Weights of a small transformer language model: vocabulary 8192, 3351 steps.
MLP neurons of a small language model. Each row is named by its layer, matrix (down: output weights) and neuron, and shows model dimensions 256-383. Each number is 500 + 40 x the weight over its row's rms, rounded and kept within 0 to 999. Numbers have three digits each.
A block is one neuron, or neurons of one layer that tend to fire together. Before each block is what it responds to, as a language model described it from the Wikipedia text at the highest values.

Responds to: Fires on the first piece of a word right after a subject or verb in narrative prose, chiefly action verbs or particles like d(rops), st(umbles), and out in went out or finds out.
L3.down1255:588509552491522458484466502452506507499470450445500487516575512495440508479510495517442520510538491591482530481521460557493422445455493500500496444585557522552467521462517463507555480504509553471439454485537608526462425461526516502524477411523517440509459415488547496454493542460483459576482478489544494470532528465462505554483555523476502519464524528519497468534431424485496556501504

Responds to: Final pieces of verbs, usually the inflectional ending, in narrative or descriptive prose, such as put-ting, conclud-es, reve-als, finds, look-ing.
L2.down10:554478535435622528530474493496542481471462479481508496493456487502467555461595549396430506546414468535516469433517529498479489512536527454512520516540517373522567470512532411507486507444584477539449533512522508491520452466552511571515513524434461425541521458517469522489469515554513537511431498474533449540543489464454476530570550443515526453479466485542561532501476504544511496487472
L2.down767:527582515498583601492497534444550486449508504448502474550464490481523505490543472459454527489537469555508544478473519485553437453385480477509477488505493486545451437460458488517526499495518505504512519475542507509505495472478571589537551475540571488518501487484478516478527494497538489569445486563534482472509472422537555488540532434507425437484449573541503451490467517504549532538523
L2.down786:557477552479582465476513459454425442487515487483529517580499480452458496493523457496515510603511470441509518483504581551441487428536465459424504570473468501586499496470502493519505535432497526465536586535561512588448453545424546474539586520583535455573532496504567464572519514490490468540448469498588485533460557455509518485427508520502488521494475481503485470499474487502464532452507
L2.down1013:544531510517447493481412479509526538484537451514508522499474528488471414498592506511513521426478427545469589521507494490515506447479467547541451516532544552556490473584475435464469465470536447458460478532536449460535506474555506512502545515529476413507468501511508534548497531386547512576580540486477487475437511546544509489459490487506491435467383471479516479439450495410495493589439
L2.down1110:510507568495460527509499487554469517486472529448487547523518498515545497484506480499486563453583501498492475483494545560438523439535499487429438527554527485429494483524472475526501506567460466488451444494478517485526405545489485472493486549432508455497496541584569561505520549473507459440528502450452554467535553513479531533489501507509495511464515488539470442475480520518504476418537
L2.down1460:566499534517527461456472544401539541500485414444480433513496492573459480541514432488479472516520451516523472449480558500455459495520597506503521522577453519493512549545469467499482548584458475544537526483438472545528488510560563551503526490492455459485547446545573489451512537463547515495485511471493460512443514465572437547540558571536508452457504404479502509508545485497464517499541
L2.down1488:504517506478483597414490488510486511490441434569558475472451411517525526525513486506485520459441522563526517410524558523499441490491485501560460531553461496557485486511474468532436487544459508517551538468466477446497502535492556540469489478531509480521545480573482417489524532454505461513516488565507433467569496482555537536491491563547529476495518467510600540523485546512524527519467
L2.down1521:516485505462590493537508503493494569414511511533519473482545486529533511454535476436507463544457456511523509486522542544472528501497544464541550464495523454477469548495501441518467501512540523503498510503493456496517443494508544519545528488483463453533533430533576480531536496509595518547519445495523490511506486498479511577506474557486530452497424484524528493505420539527512438537499

Responds to: Final word piece that completes a noun split into several tokens, such as dem|and, compl|aint, chap|ter, particip|ation, Leg|acy.
L2.down163:496430539500484502417547479443469533550512563440497519443507482473532540457570497564566488486533538526472456533534476473476498471527471499430498493508574475465508452510457460497527477510558489543446451433526487468480573493440435474575476517574553516529518522477460522464535527461399457441493533531453482521482475540476421455512481491507454512522533500481470550529516455442521483471521
L2.down185:461440499562455533486509444480544437502528539513519485444482515518549518465553531477486521517508463562567502539496556582496506564529557529462491426495521564511524529567463494571509442478512545433510442527552460613435495502573548534435507474559477541509511551537478443475544476438494480481524522450477403536465512482520465442498465503539602442529554542581481492499495449518506482522404
L2.down602:517517465493522442549444469464447505483563580398475465494508477500463535519520468547463443579503481506453560481452444512516505508485508479421463539450450502492476523500486494507497469495471512526465417461515475478524559555493478536523493451500485486515471472542503481518503523525527509462422497498506487488513518608442491543473466579526530499456523479480496510505503547540488465433447
L2.down604:522488479563471526501462479521420499532454539510466551527461527485468532446495442504565443448550542502468461544496483510446434605482417421539429447548459559546486456550491500455501492576510546468506450488458476461534530565480524527495466502568517549473442530508454428447481521523521507474474503505476564515498494519480471497445471492501547574479552538497513562457498498421439480514535
L2.down667:488501450470505481458507445523484495461457480514434480535480512520428471503435452474482488487564584511438516483484464568448485477457499460470513525464558490513479525552458562430438522491443485511500422512457497484505475524435478513450532504531474502571443458502526511503462542523476404464511443536476496446453483512533482427409413539481496461512544524479468558555492466450467514488554
L2.down815:517469510418514492500552506481566499480455533520513582530488511461466538531491483548522437421541524504453514470589456514487507497438462534431614534527492518497476533521445565527488477488518463487448476480441521530551493479540427460450451563420511529529517489522461502555522520580517473499540454490524474487473484454515397453510485565498479560534478535523534445466522515533479548461517
L2.down1049:415506504460475501494515484433460480473475485530448451547479526483515436506506513557486417470473481472542501538504464554561491535494480457536526497499488527534502469502461462501428485495471493465504521499455529444541517481442503509504509527504524595499466550458588546494514494461477450444548427532469463473483520550525502454505489529454477491471496564489519468538413499488533476464553
L2.down1533:480434498444481407519525509472484495514485477446559479449518429534513501417501411575577493435502526539520469558483554525503487529510485486482434551481492495452503490559473450462509506533563544515550422456535521481524492511558432461512526509467526485488515517508447561524440511512479458538469463594526534547417612602494479578543454489493569537484454566494455470526472504477479418473497

Responds to: Final word-piece tokens that finish a common noun split into subwords, such as har-bor, warn-ing, sie-ge, Destin-ations, often followed by of or punctuation.
L7.down166:542502461510444501485543538567501467497478526518521575478529514553507495512575493466448449440416486443514480475466434522504549522574522461544482634527494505445516454558437498490577564444475457449513475516507506538478434531493495458407570516550488502473547533424529442425522507547422454481501469505499508474514524602480476458521495477494541420521541522503525522463475526491542479511485
L7.down306:483403464549484535538539510456501512430442485487513553549445503603522602544514441477481442490413554464535526483488546494474533489459541458455553509512553530544481516455460487559505512437499530534504513522519506525573494486497475465494503422592531505531565582529550504529435467564503513473519514503548513412532505532418461463511512525461466526532468501432443491469445496457398522487418
L7.down641:517454482560480505449534504436459518501534447554429479416472483533551507525472478464473472438534485552523503534482444502505565471505443450519484446467570512570446500508469505469490476486572528534485449521441506460525493482541526586511525402512441531507497548522490505491500485465508503514609465510487513465495544575484451499555558515557531404576512527479538505581546468469435496469460
L7.down768:553499571473467470544533568499564552490482400572491507498516488508469509442503523507552437477523539545523526526415482466499462459505563509470460532471497542491453492574414489488456475484523555474518478489510464494566486429473486498446548483559487516521476540508515445457504545436456488461421532458537518542481527445461450505505442568526485413518536477528516501517559538499500499459471
L7.down916:420416492490564591463499494478520512404482491502494446491601535481512490447443526511496459469349533507527454463540478533542529546496487450448514558535465480538533499490484570437533515500509520515540459528505440490499445531410517576508454514496491567479595420498472473520470492493467488427537475460478535525461490530475508468469486553529509465528512492529472576571476550516574465520453
L7.down1264:486441524474519562509512481472525531422493470417515497481508510460453416502526512493491468590487547499424473506433490497515549501574530456503498529439535506486474454479482481449541466612512490493542481423536536476522466451514571490503590541450531531525441510520537478507487469514563469553498448425486491547489518516563489549518472502546434513519579536482480483522494416529527535531509
L7.down1365:454493406445539496458520571594529526484414438463494488498519492501537543475414512482422444568425533500534514475529544571576491485428580513468468532495476516541451508572438528578505515491453547433475476458470516473528467511543519488555528491499475551489527516503462548430453500495511458477446497497517437458483535478489450462494479528482484467492554512517464536524524509453476484501456
L7.down1374:460467495546500557513559589462512516509497456453468458523483527553504458504488503524457476562479496456500489480452464443475422480502500451516537563434585587460479450500500509530531547525515526485439472465476495520481442521549537439412492455624482569475471551508498448505515483524497510439534562457495580565506501490517508483523446511460546406549451545447492528494505463556498472477426

Responds to: The first word-piece of a person's given name, often in table cells after | or after commas, by and St., such as Gl(enn), L(iane), An(war).
L7.down269:529474537569468573503521534498479541557498408489458454520501512517482529466572456555494526501591448490568526449485544486565529523532453475518452548535519523528529495470516514451515526489519560443499492412454446533472539548442441452472432501526523530500618466507491471468555547467560520453463454442456539571543542469454447468477509452474562502446559473502535532464385556521436521433463
L7.down288:495512494528542501530472528480417496483525586525535522496536482530499423554538453468573438486574449488521443482489533483500497505542496482450430453555500490425492503488434505473478564492527493518557491515560519530539504544569488460535536542503519473539477583505487531430460573484489508391548492526509526626448561454510501458423481466593505464498557521572496475461472522469533533503429
L7.down415:559477410519478426597454484534480450571523539544492461504492525532505571556554481509541413523563539496466495496546488499439522448492428528557528532474518483459470476515465552528515433518486476581414505459496472547565490520473460491511431490533474479495582484388564543526531482516433524573518554574517544477510511537484482545514529481405467453529575487442492488514483488533537538464560
L7.down461:548472542585516469421449479489473482550583561512498459485506551508516519483522511548487477554635515493475451525536533468453602480555522463417483422495478475511491488505518525559481572514558500577472565424605502473478414484485561508448542465486441479513453495506551570471488557544503506516536507594464552505513517512557465433403452530451468501476470537528484465439520491505549512522471
L7.down749:482457437544456489470495467470553439559489456583525501484556474519571494534515448471490501471671477446436474526514497468445492496562545469481493488481474482569468504382475498537511541485474512471491472581501517468464536521508531519454441569544446512498518441440512458482462541496476533485501477535539511542542480538552516551463501525482453575462536479551463544531502552519498549505521
L7.down1193:537509427543626546490490521585469456515449505475483485475511553525507474528551535455512438467504494539395527546520514468471518420458468479452462467576536471481471471546503463537445464503528489507583492556453567432476515485451538487473536442441534470584448506510495465498497519400602538530473470509472547525473512538500522505546467472509479432542477490457546500427540482524438497504441
L7.down1409:519531489504559517525452474479524499425564493490491439482544504452512545424505551478505471530448457447498470491568494497485501491519399505492453522488604446439540505499549553490483509513481461529509517531493450508476517503491571444563567512496460492499529556569507579473522537489515562587512486453494461544484524534514511476489483501430563486492517515518505515444461500510481453505471
L7.down1427:503547536566546472461507548539473458581503564503535405460459569535487521518562581527426504510563476507535456557509569478465513469549562574474515484481483529502523498499476507495548512456530513550489542468494488515514539508494491489488472527471528553491607469478568495504501470489474529515532494537435512556490487547549421395463553458536537547458449520515495497497526551512547481492523

Responds to: Words just before an upcoming bare verb: infinitive "to" and adverbs or negation after modals, e.g. allowed him to, could not, can also.
L3.down342:440452489466558460454414513458449517489518502551551481532498493471487548487512457533389441557547483566489451571562511533483459506516467447488535499462531445524446493443571531532523499488539562462526475489501505533459502516539487563561440511566562482418503567555533590432475492525478480526518474466563509466497526480499487488520448457511483503569469475469523529473490478496525509462425

Responds to: Final word pieces or whole nouns that complete an expected noun after a fragment or determiner, e.g. strugg|le, disp|ute, dec|ree, the fire.
L3.down825:515513468543480556520525495471530524525370515486411451433472487483511470566488495486531492527490494523470473524513471514520446501505545452430508462401543507418554558504560528515498467494452544509434459506457573514505478557497521494509537537563520503511467506545482443441457552490497439476606507488430446440495425548515532514488448519549514473527502493469539490594520450429501491542509

Responds to: First sub-word piece of a verb split into several tokens, right after its subject, mostly an f/w onset: f|alls, f|ades, w|ants, high|lights.
L7.down46:457532486552451447560541478572575503476491491509550410519469549524485519573503504510478498425504550534511466481396523480492555481485534494472514484516513442433495448545636502599520482547552561476480431468468507572452474458451507461500460473453505503464417505581518509518563466461510441512463495517458486552497512500564468468451492520436494403486467466517545472483478407512478573505428
L7.down624:465540528505576496494543517465489557553506515539573589459542464478480541576594591505486512538493443503507461497462466531528518523557519496524537491496497522550524470486504425553512478451460489553542488479533513441530567514511449425541514512610505524510517503454448506445482513478464499476386532532476478467466537493534494469589489531568415516522520410483490509511536467489488509500509
L7.down711:538523573490495484549558403532547518422500497524548390610516505495533512446507516493491420549520469524505516458515570484441497452464510558433514468488511537466480451542570533564514516523551481500523514546531507501543464477486546389554537395453533537558474464542501513532467487473484533490444558440512474484437536483554625543502472562535525509512474518543502504543483507477483569510575
L7.down824:520539450527534565539502516486524505515411493515446545495429523502553469471515579450533489438586512532464580479438564465451514492545559535541491460535457505482491389446472497524460510473463434505521459540482475513540471475464481456466462544470486517529489493490460489424540417480477480494474511484500495515524548537552528514525463538501489535547500498490527426508456502483527525541494
L7.down1177:487525473560514514441508429522491532530465461506535493593558529529491534506487476478572453488584530436410475547487498598484458534528499451509605557556523536531443492473541491444500463586519526451515464496529523541512513605445524540571482520501539496482468490463502559498499535473436457516488577476558495498547498507521539504457520538540500560540503488493412559542508528501557497492467
L7.down1188:517536510464596473488474472545503575525471503482480524477509500521479548461471516536517395513598446540524436464498447443607502517564455472430575509567473503547475467467487586496532466500502445496522451542489479483520491442529515421571578472533539509424598595534471539533461469442461524536504556465440483511481519470504545474481479467561414471459459507522508503527509456563529505524470
L7.down1375:493524463434529443495529548457530534510502552523443472524447507513469504474490494480484593481479532473527452504447569484556480466551494504514562549505493540497428554490501548483488463527467515451544549522541445526509488481508470457480493467521516465505459527567506494535509493486457574542533549532517581478560538582510494518476444548515533493500489502460589503460456434504509510535500
L7.down1410:526513484507604563520481491509524530452521415441482446536554550473533514510484544413523467435399525525474482525549466474487441453435447439503479483486480549470499478510632458520514568537451432455459544529522455489575515472437517487463533423564501473506472528465495422545452536480508543584497531471512434493486420503531552536485505482494539464530585517482546512505527487506513538493535

Responds to: First one or two letters of a capitalized word, mostly proper names split into pieces, e.g. E in Eldar, Ezra, Ebbets, or St, Fran, Ott.
L2.down27:467454517453539517529533490519500471497479476583480490528496491522492511461585563575537490447507566466515459494499564585517528504470514551526528494540486462483501455512536471438508540496591480489507578539465455546451494497456546491422469479466554511474544543555409452504525496487459503514537476525527645436518504496575457496462446569553525565550466515543489496461447487473505502485474
L2.down711:537496432473476521524487513488493492485495519536533525551496508489490490515587466543515490505569513503541527610544562496531473475494477447461514602430488482554530543490527512460484539491468511521444484490529480449496470484530534547453437482448451505514556458468517507538568544534470558466462455556427489484457594531463469461459521427497530495508510480446486520566487513569568576504501
L2.down747:487432528515505541504566473483552498497406477461386481508525439505556565450592520449507494546431515535495503524519512528456470502502495501442508453538514496521479501485547537475528573469547494516528441486567543490500487511506467507517563554541497520482514576524513503518469497527531531565490411557487484526510560497508486536467497480564539552641565484527533552545431533570506515488506
L2.down967:528482553408551463548501481527593486435471500496478428488482444514584412540544545556509512514479501494489489542418523541485486540582476503480473512444563492501401523470573551443401555556519430534498496460471511480571510585511480587509540560501518403469546495508598451585496504471460461459519449424437539517554486541507479492455502454455510490473440551459582538533499512495498504468515
L2.down987:495496395527458555432448498528481570457480520479474545529509534506595499544559474454517433525474422548520485506479492424439489494490491441452539445531427476537499478494529497437444519460493456516581443535371517532401506496494551506410502468514544427423441503506523464461474516522505551456585472522482528493451529494518573518488477511537511440552457511528467542528518529488468527490490
L2.down1306:465461493465497533558487426541541513522428475511563509441516520533558552580454573464496454518400445477487498455506552581483535571518456536475468491505565499492508476457543518508541561459487552517511507469514472496504524509478528545505473502496483466436499478415474530443463489481517479450479458476404437489480537471603497493505521514559399508542475458534494474462569557501419516510488
L2.down1496:483462500444482491462431550517456510447531462486514467505510529582457484491504500508513469514500493528479473483489485506522523463458518547470492524466580474496490509442504603542491499436469515464536498511485478513475424495343518453536410502524530489582474578535475458470411535542556494502468583509569486533492464504432510531557516469443457470493492436500493449475479468479548489437559
L2.down1498:434491576532537463471529453438498520517499464469460497495458480531504462471508567536531472536518536507459513526502474534513428508492501419510499448497481507480471390545499556508527530515469501471511418537442470552507466528471459562479494497512503462478458483504502479502424513420506492519500520511539517496455490521539526491515454454488548376527513509456573533419485466451493509554527

Responds to: Tokens after a subject or first clause where another verb comes next, mainly "and" or "to" (pretends to be insane and, wanted to), and name endings in plot summaries (Noddy).
L7.down359:486503503469568528509459510531552536460514487508541519463469475471520547486516511530515468494413462496447546487480493414463504472476452487523510515476515558518461521532457522522488527513496576453550509487458530582429540440437549441464504460494500550466537522518454527479493450532504489522530456480514488406457511473590595497504531530606574538447512475526466496505417564526516552518485
L7.down494:521495541518514478533469521455447407506594493436462444442532524555550508529575505468516475478526482482490499458491393504492559557544507540507460485526481524472415486500524444487508489491538485560495467506542495483446565449550527515505514504528517515537513446505491525565489434503471482568406505512518515562508509458531493584506515489558458449524466542508484461435427468497559496488538
L7.down608:494535501436453518445498535518516473478506471497609461598528496488563473514448525555463536483427552557451507491518506487409470479442516505548521504563530535490528473551562523485574465523520490552515470477547541483496477493419532469515499559570497436513477446561491422445455463503539457483520512483509490491465503519470506515506463544538528485465495548458504499571563485537528533525399
L7.down660:511498446497529513542479500476470559505507595556545520490478565509459485523541472527503443558504432543500494486483522549557476493563561498529534457481539537480456505559476510505520480504477470577524427504547548472540537482541505509487485491492530576549419474501470469453434459469543516482486505509509516591530498468451465600520540475482469498513438517503475422576518449496472545490397
L7.down745:508470587547542459482462497507499508570525569500524462511431492474459552536512561508482536525572483480532564558538520500487390445523499441472478456438561485509524450516460491554500472492513411489474490444492521448507467517524502546519472525497503484540517531497518524522410540503497427582525514454490492540542503518437505557511475491462538500487494474438499479381405507490532506470511
L7.down884:534490429460454552573470488441528536522553567505537494457489543475480510559442512470516466494633596503506540554486507437528554440607479519457462428512495535499524440470528462513514420499535398504587511580567556502475513497538533510457456497582505510485467508483504543497540505469479488439423479487560500542567517529451518482562522490481530478513477516480546458471542501522494491504476
L7.down909:514519473485478481496446479499469599485514474504551548464482537497519505557493478538573494532470506469467474476568445491511458442471515516588453465502405489515514550504498445513491532469560501548460486491433501507508523552552471504489503495563550529459458515428454531494473504517454490541500514452461467487522516440518488526535485471470507466547524486458470544505549534528472511461536
L7.down1362:506516426422410502549550541515506549425522491469532460538511552512604507502474469447477484437516506527491528529537487535545518527514515506510555458476598495426514482456556532451502537499522539525514537508517489482527509528510532515510434436550574485498587577449408537531543514487516511489455478521489530494444512540526550524546480547481394488525451506539522489498492453504451417510456

Responds to: Opening capitalized word-piece of a proper name split into several tokens, often after in, of, or a parenthesis, such as She(ffield), An(aheim), T(acuadactylus).
L3.down644:523465471458480466495470494496515560468486469515437454498406461515548492485528536512546487524538479538458473508480557518539474593581515511486455479575474492501536467506470540504472490491471435503462476477524480497431554505494519581437484479509439529495421461569560459471478524514516463445628509520447477472533587520542493452515465509566483525537540448471561572497487502522490598575420

Responds to: Tokens just before an expected year or birthplace in biographies and histories, such as the space before 1496, born, in.
L7.down6:533402516554488491530532490575418522493521526462555489521506514538566474527469456460528515583555575492475475487508453493514491628500466452593482478464502431513392483471565517487552501499471515465487479442459551469491478514533507472500509521516506528462541548525511453501496524520481466504516529457485461452513499515430541445490453506546402454552454575546460575482389478459473496520474
L7.down658:512450486554557488544481559548543515552503508479465533492479472476505483470524497448504514472514549415504475544465441498540386479547516482453497497539531474473456452523499485540452539469453460477525470459491469562421448509529449485516498495568456436509445495514499474554540462515459585423491494543501504441531505445504527506517563485460455497461565510550486530483507545495495535457528
L7.down819:528476509541508475498420524477476538556566483458486533519460506519478521484483523492505452502386517485523472522539461472501578469472491576440479531487461524518449550518496494538470541498502497459456556528518513548473497514423519509469496524493513410475641572471500480518457522500481487487548441527525479473526506547510459489542467531472455520558540495522529545499409479448505499542483
L7.down826:554491515485483521470474552511585526529459511501502456431462498446497494488465545480489464485667473494494501453514476534454507553458442467498491459507494492508464486501519455543520463553580467501449518498521491483504461495473446457548506435531525571468483563541539521471501496476459488471526421494417477490416518482491513472501561540527571459533467473598498503465565527471483444463512
L7.down997:572478428467443508538518538514481481494550553481434544525480439484502542422438509577569487513519525493568531517489470483462526536472438500457525471499569519489487497536562467534469522547466490530420481436511521454461575527514526481503504492442526477488446474568468521456504587528474547529437513501617484529477442524557512501453475478523502516537540485589464521492569454467486435450518
L7.down1155:488550516455456457548470500520465547534477510446533466470575461505507439493442578546515416510479537455540434521467476515512524528509418487471442522495492481448473563561530475548488506472487526556536504535436521510506546454515506502422556544462523500436542533473467441459574501550548542473507545542441523523469452433497499511513399577462515521509529454500542485477485502494458573529485
L7.down1195:508438479497518482576453504460604504471486422527479523532465517497447554475552520446471506542524508570516546479463525453534460455506493556547551488456433577552537470514493501470500564487544569477520588444587556499586575513487462418504594541480471498472475534517474407542508537440469479423499468510562495516560478561453427473507496464559546434534458481496476571493477490487483507521524
L7.down1486:487508577529511542510501543467513593515491435507515514598514515482509436474622559573485535439329556489490575525514489518537497423572432571498560476496528424562506481548493518557484534516412462534512534549530444497482538534504525429508512447513484457520459510414499522565468516481539516493507511439455493514570525576439523540509518480509521533515619558505477478530506444479473551496473

Responds to: Fires on "to" before a bare verb after verbs or adjectives like failed, try, unable, difficult; weaker on modals (may, would, could), prepositional "to", and -ly.
L2.down482:502459468521523543362434477448535483504529546481475487535571489492578555564548489529472510564506486523451498539468475420481550550468499515525556499588425400488478504447511406436447531560513524483559523457479485458553460550472511468498501590560534502578447544538510551457461510550433506569438481547584614450503463471483486449548549516532494482516496509454490481541527492531455485517474
L2.down543:392553530573444531558433563495525518586492482546513497410524531524497527485525561475472522496526426535452475521483535544513454527420503543397565531502428526491550537488553471497439542479556479490521508475481480452567514504512444584488509545545494548458607523507466474473542483421544495462555515517420478480546491500467459409539497487559554468501511493489497505564559470544455541507512
L2.down793:455531483554540460496389494527497456500499495504516449557474519410528519470512578557549556547511522432424456533453574562487565470518511521503460469495549526513426599478569544538436520500396503492550493544471503481634540463527415442472520459539517592491507508479491514530448487499487556453506446468468496429464452475520500465477486463488450549451539500494489508542525464503527468456544
L2.down852:519488473476477426505453608513514530505440505517523460548503492436553468472490492458465437504425483493436573551501457527478395561427585493436487464609497559488454453424492443473469512500489473501503482496557469491479508543515521514603491481506529500472541458485470506536517427487540499505587506533535450522470519490530516462474459468493432508540479560551493498532465498498494523492376
L2.down880:520459475494505485494498435486468443489466492510576493423426559504526502493448481584535455450572533489555478490491489529500503399486504430505498505561478508487488520499456526536559509531478496573536566498481549523459482440490538523416556533562488614492465496528494467489460577500527497538548480480570475508533543482484496445522523486513478482479496473518497456457442454463516521526464
L2.down951:475486545492448473458497516490528542494539576519393477564514455475488509526543513503440519508625436426548501519477486534481569456502491464439555479510451465515415511539470539432492485501510561549506489463460543478474471492473520554508376474459428508550478567493475466444491534490537475475387515517518518458496452502540514485476485487566480550458457500445531463477484480465479419571575
L2.down1217:455441526525517489465457457444477513497505552560526440487461561441486563580528511519449453529585469536472461543490453517537420437477469478433489533454490433510479500521511505520467466545563527521564472484518513534447534550492506547533468555497492545540486524549535536458429551492557516482546498496529458395507516448443491493506434422512500521548453509436476477547460555515522467468449
L2.down1469:522513509526486575455512517508531519457519503484524486555548542486554515518574549427415494564484614543496493508501493529541522583459498508553456602441520573566557519494489516508499537460458454521570469459508505501420479462510534541484447520394444492445508547503566429498520507494521405516541527441460510482485542470488493487498484499470479473507486477472530515470499517539588531479492